python train.py --num_hidden_layers=12 --hidden_size=192 --num_attention_heads=6 --num_key_value_heads=6 --head_dim=32 --intermediate_size=384 --vocab_size=512 --hidden_act="swiglu" --norm="rmsnorm" --norm_place="pre" --norm_eps=1e-05 --positions="rope" --rope_theta=10000.0 --rope_fraction=1.0 --qk_norm=false --attn_scale=0.177 --bias="none" --tie_word_embeddings=false --parallel_block=false --init="normal" --init_std_qkv=0.0452 --init_std_o=0.0 --init_std_up=0.0452 --init_std_down=0.0 --optimizer="laprop" --learning_rate=0.00131 --lr_mult_o=1.27 --lr_mult_up=0.654 --beta1=0.9 --beta2=0.98 --lr_head=0.00473 --max_grad_norm=2.0 --warmup_steps=424 --schedule="wsd" --decay_fraction=1.0 --decay_shape="sqrt" --final_lr_fraction=0.0 --batch_tokens=[8192, 16384, 24576] --max_seq_len=512 --doc_mask=true --train_tokens=155600000 --max_steps=10530 --dataset="wikipedia_en"
MLP neurons of a small language model. Each row is named by its layer, matrix (down: output weights) and neuron, and shows model dimensions 48-175. Each number is 50 + 12 x the weight over its row's rms, rounded and kept within 0 to 99. A neuron's up and down rows have the sign that makes its largest values positive.
After each neuron's rows, "fires before" lists the tokens most often just after its 100 highest values on Wikipedia text that the model never trained on. A number after a token or word is its count.

L8.down381:49 56 85 78 47 55 44 53 44 42 68 73 67 49 67 37 54 51 54 56 37 29 45 35 40 51 63 48 43 56 44 44 50 48 49 56 46 32 51 58 71 32 60 64 18 44 52 58 36 30 35 32 55 47 43 77 36 46 55 67 55 47 40 54 41 53 42 40 50 43 36 49 54 46 51 48 55 56 65 51 51 51 55 32 40 29 33 59 74 54 45 28 22 50 46 38 45 38 37 51 40 39 60 57 60 55 46 63 44 55 41 40 31 57 39 31 53 66 64 40 70 66 50 57 40 57 58 43
fires before: "d" 24, "s" 15, "k" 6, "ed" 5, "p" 5, "se" 5

L8.down173:64 63 34 51 46 60 37 43 37 70 46 51 49 51 51 60 52 59 57 46 46 60 48 37 32 53 37 40 67 50 61 22 40 33 52 71 44 66 45 49 57 56 63 51 24 32 45 44 48 43 45 33 61 62 65 80 60 58 51 29 45 45 35 34 39 59 32 59 29 30 46 57 46 49 51 42 39 52 33 42 56 46 57 53 61 31 42 64 69 40 52 39 43 59 81 41 38 58 26 50 55 76 43 63 50 48 41 38 33 46 55 52 41 53 63 54 62 44 49 53 26 42 74 43 59 63 35 52
fires before: "s" 14, "an" 10, "k" 9, "n" 8, "ed" 7, "ing" 6

L5.down126:54 32 48 44 63 50 50 61 55 64 58 49 46 45 62 57 52 43 38 50 51 63 51 57 54 55 56 40 74 49 51 43 41 64 62 44 46 55 45 41 66 45 48 62 29 64 67 33 40 54 49 65 41 49 62 39 53 43 51 43 58 43 41 52 55 43 37 27 54 37 38 40 24 25 45 50 46 55 53 62 61 17 53 70 66 28 47 86 68 60 36 39 76 66 55 55 31 48 62 46 41 44 50 38 62 56 45 54 52 40 38 30 69 42 75 48 49 54 62 61 58 36 55 55 57 39 56 58
fires before: "er" 36, "f" 10, "p" 9, "l" 4, "g" 4, "on" 4

L4.down45:60 69 54 64 62 40 54 35 55 63 64 58 44 48 57 50 48 56 45 57 22 52 53 39 60 54 48 30 47 46 49 68 48 51 48 53 53 60 68 61 43 37 43 52 52 35 57 64 49 49 30 67 33 55 67 62 49 42 59 47 47 81 63 55 55 47 33 41 34 45 26 65 58 84 41 44 72 57 58 37 58 71 64 39 37 42 52 57 50 62 58 40 52 16 54 62 63 43 50 53 44 64 26 72 59 47 62 63 49 34 54 58 50 50 48 30 30 53 35 61 48 70 66 53 43 82 39 52
fires before: "ust" 19, "x" 16, " of" 7, "g" 5, "t" 5, "ar" 4

L6.down268:20 52 67 45 48 66 41 45 57 75 54 53 71 46 45 65 26 54 56 50 47 52 33 63 40 47 49 70 43 50 46 40 51 53 38 43 44 63 48 36 61 50 51 53 48 41 56 13 59 52 66 39 52 52 52 59 40 48 58 40 42 45 40 41 42 53 56 41 60 82 58 42 43 52 34 43 29 44 57 66 51 49 61 78 44 61 37 47 47 57 47 22 42 68 50 49 47 58 44 54 54 42 52 57 43 50 47 50 50 64 51 58 43 42 21 62 43 64 43 54 37 32 56 54 29 65 65 66
fires before: "ter" 30, "f" 11, "k" 5, "ul" 5

L5.down141:55 35 48 61 49 31 37 72 45 60 35 45 69 64 70 51 53 49 53 32 67 63 56 60 46 41 45 61 73 42 68 59 40 55 67 42 57 62 58 55 51 36 28 48 48 46 66 46 86 59 40 47 53 61 57 68 55 31 45 44 59 68 44 62 38 43 46 35 49 57 36 55 42 36 35 59 40 48 43 47 52 54 37 55 39 50 52 39 70 36 51 25 60 52 68 58 48 28 52 49 46 52 39 47 59 37 24 82 59 59 68 39 62 67 72 51 42 73 59 48 43 70 36 55 49 47 56 50
fires before: "f" 22, "v" 12, "p" 10, "c" 6, "a" 4

L5.down287:35 42 44 55 35 70 34 44 29 52 53 68 50 51 64 49 80 64 54 33 53 36 77 54 50 66 40 50 44 49 36 41 42 50 53 49 39 55 43 60 33 48 61 50 45 53 45 39 66 62 66 55 27 69 47 47 59 57 39 82 83 42 48 46 40 50 58 56 46 64 47 39 38 42 44 67 44 66 33 44 58 48 66 37 42 61 30 39 45 41 50 61 57 44 53 45 68 38 39 62 60 56 48 68 67 56 33 33 43 44 72 37 46 52 28 28 66 35 68 42 60 29 69 37 30 37 50 58
fires before: "ac" 12, "ol" 12, "ud" 12, "u" 11, "on" 8, "as" 5

L8.down319:53 70 35 58 54 59 33 49 63 41 45 52 52 62 44 59 57 74 62 53 50 35 78 43 44 62 27 50 41 61 59 39 55 53 27 78 41 48 42 53 40 53 48 52 38 46 31 28 45 59 44 30 63 56 52 41 32 60 51 55 73 49 48 48 59 66 68 40 63 49 51 34 49 36 53 55 61 48 72 41 53 48 59 36 54 51 40 76 45 47 39 62 63 54 45 39 65 52 33 56 36 32 70 54 30 58 37 54 33 59 27 51 55 48 47 46 50 61 44 69 69 78 46 51 59 45 50 45
fires before: "b" 24, "y" 16, "ion" 10, "ent" 9, "s" 5, "or" 5

L8.down41:45 56 59 55 57 34 69 48 44 51 48 58 53 55 42 64 42 46 55 50 45 50 46 75 52 55 44 18 43 49 56 41 44 48 52 47 50 46 48 56 43 33 54 54 35 59 56 33 39 45 51 56 62 42 66 64 64 49 32 54 64 50 46 53 42 66 40 71 58 45 54 41 62 35 53 58 61 38 70 52 56 52 51 56 37 28 42 64 52 30 42 50 52 70 56 42 95 48 37 47 53 56 51 78 52 32 53 54 37 29 59 26 45 48 68 39 60 53 53 42 48 61 61 58 46 84 50 38
fires before: "er" 29, "ed" 15, "ing" 10, "s" 8, "ers" 6

L2.down50:57 46 41 62 41 40 51 53 49 58 65 53 48 65 47 77 29 49 52 53 53 67 52 66 52 56 34 48 40 38 62 64 39 52 53 59 39 34 51 49 65 45 74 31 62 33 30 47 57 55 35 47 31 65 37 59 62 33 54 30 46 53 47 35 56 45 37 09 52 53 35 61 54 50 66 47 58 58 34 54 54 51 64 38 50 67 49 41 52 38 53 54 56 35 52 66 57 49 53 39 47 23 61 72 68 51 65 35 59 37 39 61 61 40 65 60 37 61 45 66 34 53 65 46 40 56 46 54
fires before: "t" 29, "ub" 25, "he" 6, "end" 6, "r" 5, "ar" 5

L5.down310:41 46 65 42 29 65 49 55 70 60 60 60 58 60 47 44 34 49 54 67 52 61 60 33 58 42 34 53 49 58 56 32 56 62 51 46 49 60 49 52 35 54 44 50 64 23 35 32 66 50 51 49 50 55 64 41 40 46 53 50 57 58 48 60 44 52 57 35 50 55 50 47 55 39 10 50 80 58 44 53 34 40 62 25 58 47 74 31 39 75 57 39 34 41 43 56 36 51 48 63 58 50 53 54 57 44 47 39 34 43 43 51 81 39 12 63 55 60 54 67 41 67 33 69 56 59 56 44
fires before: "ter" 35, "f" 16, "ric" 8, "er" 6

L6.down133:56 34 65 53 67 28 33 40 46 63 41 38 49 38 34 65 41 49 30 57 56 39 54 37 46 45 61 34 84 36 71 40 56 58 48 46 42 66 37 57 33 47 58 49 61 46 36 49 46 60 44 47 46 67 54 37 55 52 56 61 51 29 53 52 58 66 40 57 52 57 46 29 48 52 45 69 50 66 50 42 74 35 80 55 45 66 53 52 64 50 50 15 61 55 55 57 41 55 40 34 46 25 55 57 42 75 60 53 67 60 44 45 63 47 50 79 37 51 51 38 57 65 55 60 58 41 40 41
fires before: "ter" 29, "ce" 8, "f" 6, "k" 4, ":" 4, "c" 4

L2.down303:48 27 54 34 52 56 69 66 33 43 53 30 46 48 63 39 66 48 74 52 54 36 33 33 53 61 48 54 37 41 65 76 71 49 45 77 44 52 28 65 51 36 65 56 51 35 38 65 59 53 66 53 47 49 52 52 50 43 42 62 40 34 42 57 48 48 41 40 44 57 46 58 34 50 34 56 54 71 55 53 34 49 48 55 66 56 46 50 61 74 40 45 39 47 59 58 42 78 56 67 62 46 46 40 42 61 41 67 48 37 65 46 49 44 52 64 68 58 48 59 35 67 50 43 65 66 32 41
fires before: "ce" 23, "c" 14, "k" 11, "ch" 7, "d" 4

L5.down152:76 52 51 62 49 39 37 47 44 59 57 37 51 42 32 52 42 34 48 57 63 58 46 18 45 55 75 40 56 48 51 50 65 47 72 68 34 47 62 60 68 43 51 21 49 49 28 50 57 64 53 62 49 18 56 49 28 48 57 49 63 50 67 57 58 36 65 59 69 59 36 32 57 61 47 63 39 60 58 82 62 47 46 33 52 54 63 65 56 58 46 46 55 60 53 45 74 56 51 58 53 25 61 51 50 39 46 56 41 51 33 61 67 34 56 45 58 62 45 64 49 26 38 60 67 45 40 37
fires before: "c" 17, "i" 10, "ce" 9, "x" 9, "qu" 4, "th" 4

L4.down252:53 58 61 36 55 34 50 71 56 67 44 41 38 65 39 47 46 54 28 50 41 55 56 64 81 58 36 42 58 42 52 59 40 30 49 66 47 66 50 35 42 56 67 60 41 44 67 43 45 39 44 54 67 45 54 57 40 51 38 40 56 42 43 56 41 54 29 61 53 35 30 37 74 74 58 50 64 73 54 56 62 47 40 67 47 41 65 42 64 55 41 51 28 63 48 56 62 71 54 47 39 52 46 56 36 43 47 36 66 34 37 57 51 77 56 47 33 40 57 43 48 66 52 68 52 85 38 67
fires before: "am" 27, " of" 20, "x" 8, "le" 7, "ac" 6

L8.down116:46 57 55 45 46 59 44 39 52 55 40 55 62 59 48 50 48 55 63 56 51 59 71 36 58 62 49 63 31 55 61 48 59 50 41 36 73 65 44 55 33 57 52 48 69 59 55 40 64 67 42 39 68 68 43 51 57 48 64 36 47 32 60 39 33 57 79 56 36 50 59 71 40 25 46 71 50 53 43 43 50 54 50 41 41 47 43 53 37 73 47 57 61 49 45 64 60 67 72 63 46 64 35 56 37 43 30 38 35 63 66 57 50 50 56 32 62 31 34 50 49 50 36 54 41 28 39 57
fires before: "ge" 17, "4" 17, "ct" 12, "g" 6, "ion" 5

L4.down203:47 27 52 50 41 51 62 52 58 74 34 48 55 51 66 48 65 48 56 64 54 63 38 34 62 44 33 54 48 24 56 55 52 71 73 78 64 81 53 56 47 68 60 48 27 21 45 54 57 55 48 53 56 38 54 63 59 40 36 41 44 17 40 46 23 52 78 40 65 35 53 39 63 51 39 56 54 57 62 57 63 51 52 63 62 59 21 53 39 35 43 81 66 45 56 63 51 49 40 44 32 40 50 55 61 73 58 47 63 44 48 50 42 43 46 58 62 58 61 44 63 33 45 42 50 44 35 58
fires before: "ch" 11, "er" 10, "i" 10, "c" 8, "it" 6, "her" 6

L5.down73:31 36 54 26 56 51 31 51 27 38 42 45 44 34 42 42 58 56 42 35 49 52 46 73 55 49 47 51 60 28 47 35 45 56 50 34 42 64 53 34 52 46 35 39 72 62 55 58 54 65 50 46 42 42 35 23 58 27 62 48 34 63 25 72 27 65 54 34 42 38 47 43 39 25 59 60 49 41 42 49 46 48 45 29 39 37 60 59 51 65 57 59 49 62 51 49 64 66 60 52 71 46 31 45 39 47 67 54 42 39 61 56 74 52 44 50 67 34 55 66 46 68 35 32 72 39 42 57
fires before: "ing" 23, "e" 12, "ed" 11, "l" 8, "ge" 7, "g" 7

L8.down89:52 41 43 67 54 52 40 65 80 70 58 82 39 28 63 53 54 52 34 49 61 55 60 41 60 59 46 62 41 61 72 49 49 77 29 48 36 33 57 73 34 63 41 51 56 76 55 39 38 54 40 46 40 78 46 57 67 57 55 58 61 68 34 49 47 38 69 24 43 47 55 49 58 47 37 27 32 57 68 40 50 70 39 51 58 46 47 64 60 62 19 45 63 47 44 25 55 57 41 55 54 44 47 45 36 50 51 45 59 49 31 64 46 41 47 58 65 31 64 37 44 55 50 43 54 40 40 53
fires before: "ent" 29, "en" 11, "s" 7, " of" 6, "b" 5

L6.down259:59 59 37 39 29 36 35 61 61 65 43 47 60 52 47 57 51 63 35 48 45 60 45 71 45 52 24 56 59 52 76 64 33 57 26 43 41 45 42 47 44 54 57 61 29 52 55 22 48 52 46 39 46 20 39 75 42 47 77 52 57 52 35 32 51 41 46 55 60 62 48 46 46 39 44 61 33 46 70 48 47 48 59 38 35 32 49 64 43 56 52 59 51 69 32 79 58 51 54 36 43 44 44 60 42 50 64 70 54 40 43 59 40 49 63 42 54 53 42 45 48 58 37 44 64 60 53 65
fires before: "o" 53, "s" 12, "er" 9

L8.down293:55 65 26 38 47 57 34 53 40 55 59 50 54 54 48 53 60 54 60 54 44 66 54 58 52 40 51 15 74 50 51 43 77 38 50 48 45 51 26 49 48 57 54 28 28 44 58 51 48 45 69 37 56 68 54 30 46 49 52 40 58 54 61 54 42 75 90 67 42 43 40 37 45 48 35 70 32 55 65 47 63 58 55 44 31 50 61 40 48 50 42 58 39 51 49 18 47 48 40 41 47 32 55 29 51 32 55 34 41 39 48 65 77 38 60 48 53 41 44 63 46 69 40 55 42 40 28 62
fires before: "w" 26, "ur" 16, "b" 14, "s" 5

L8.down345:58 60 50 53 54 41 40 37 43 30 50 51 45 61 72 40 39 66 60 67 27 46 57 57 26 46 61 60 48 36 51 37 38 63 51 47 44 30 62 56 65 60 50 71 55 42 64 34 38 51 54 60 43 22 40 67 62 34 48 53 57 54 55 53 77 40 45 41 45 64 45 43 46 57 66 42 73 48 26 50 53 72 61 44 43 33 38 50 58 51 45 44 27 29 56 62 51 51 42 48 71 34 40 59 57 62 35 55 53 01 54 43 59 48 54 37 52 28 50 26 32 28 52 34 41 58 42 53
fires before: "g" 29, "v" 11, "t" 9, "n" 6, "im" 5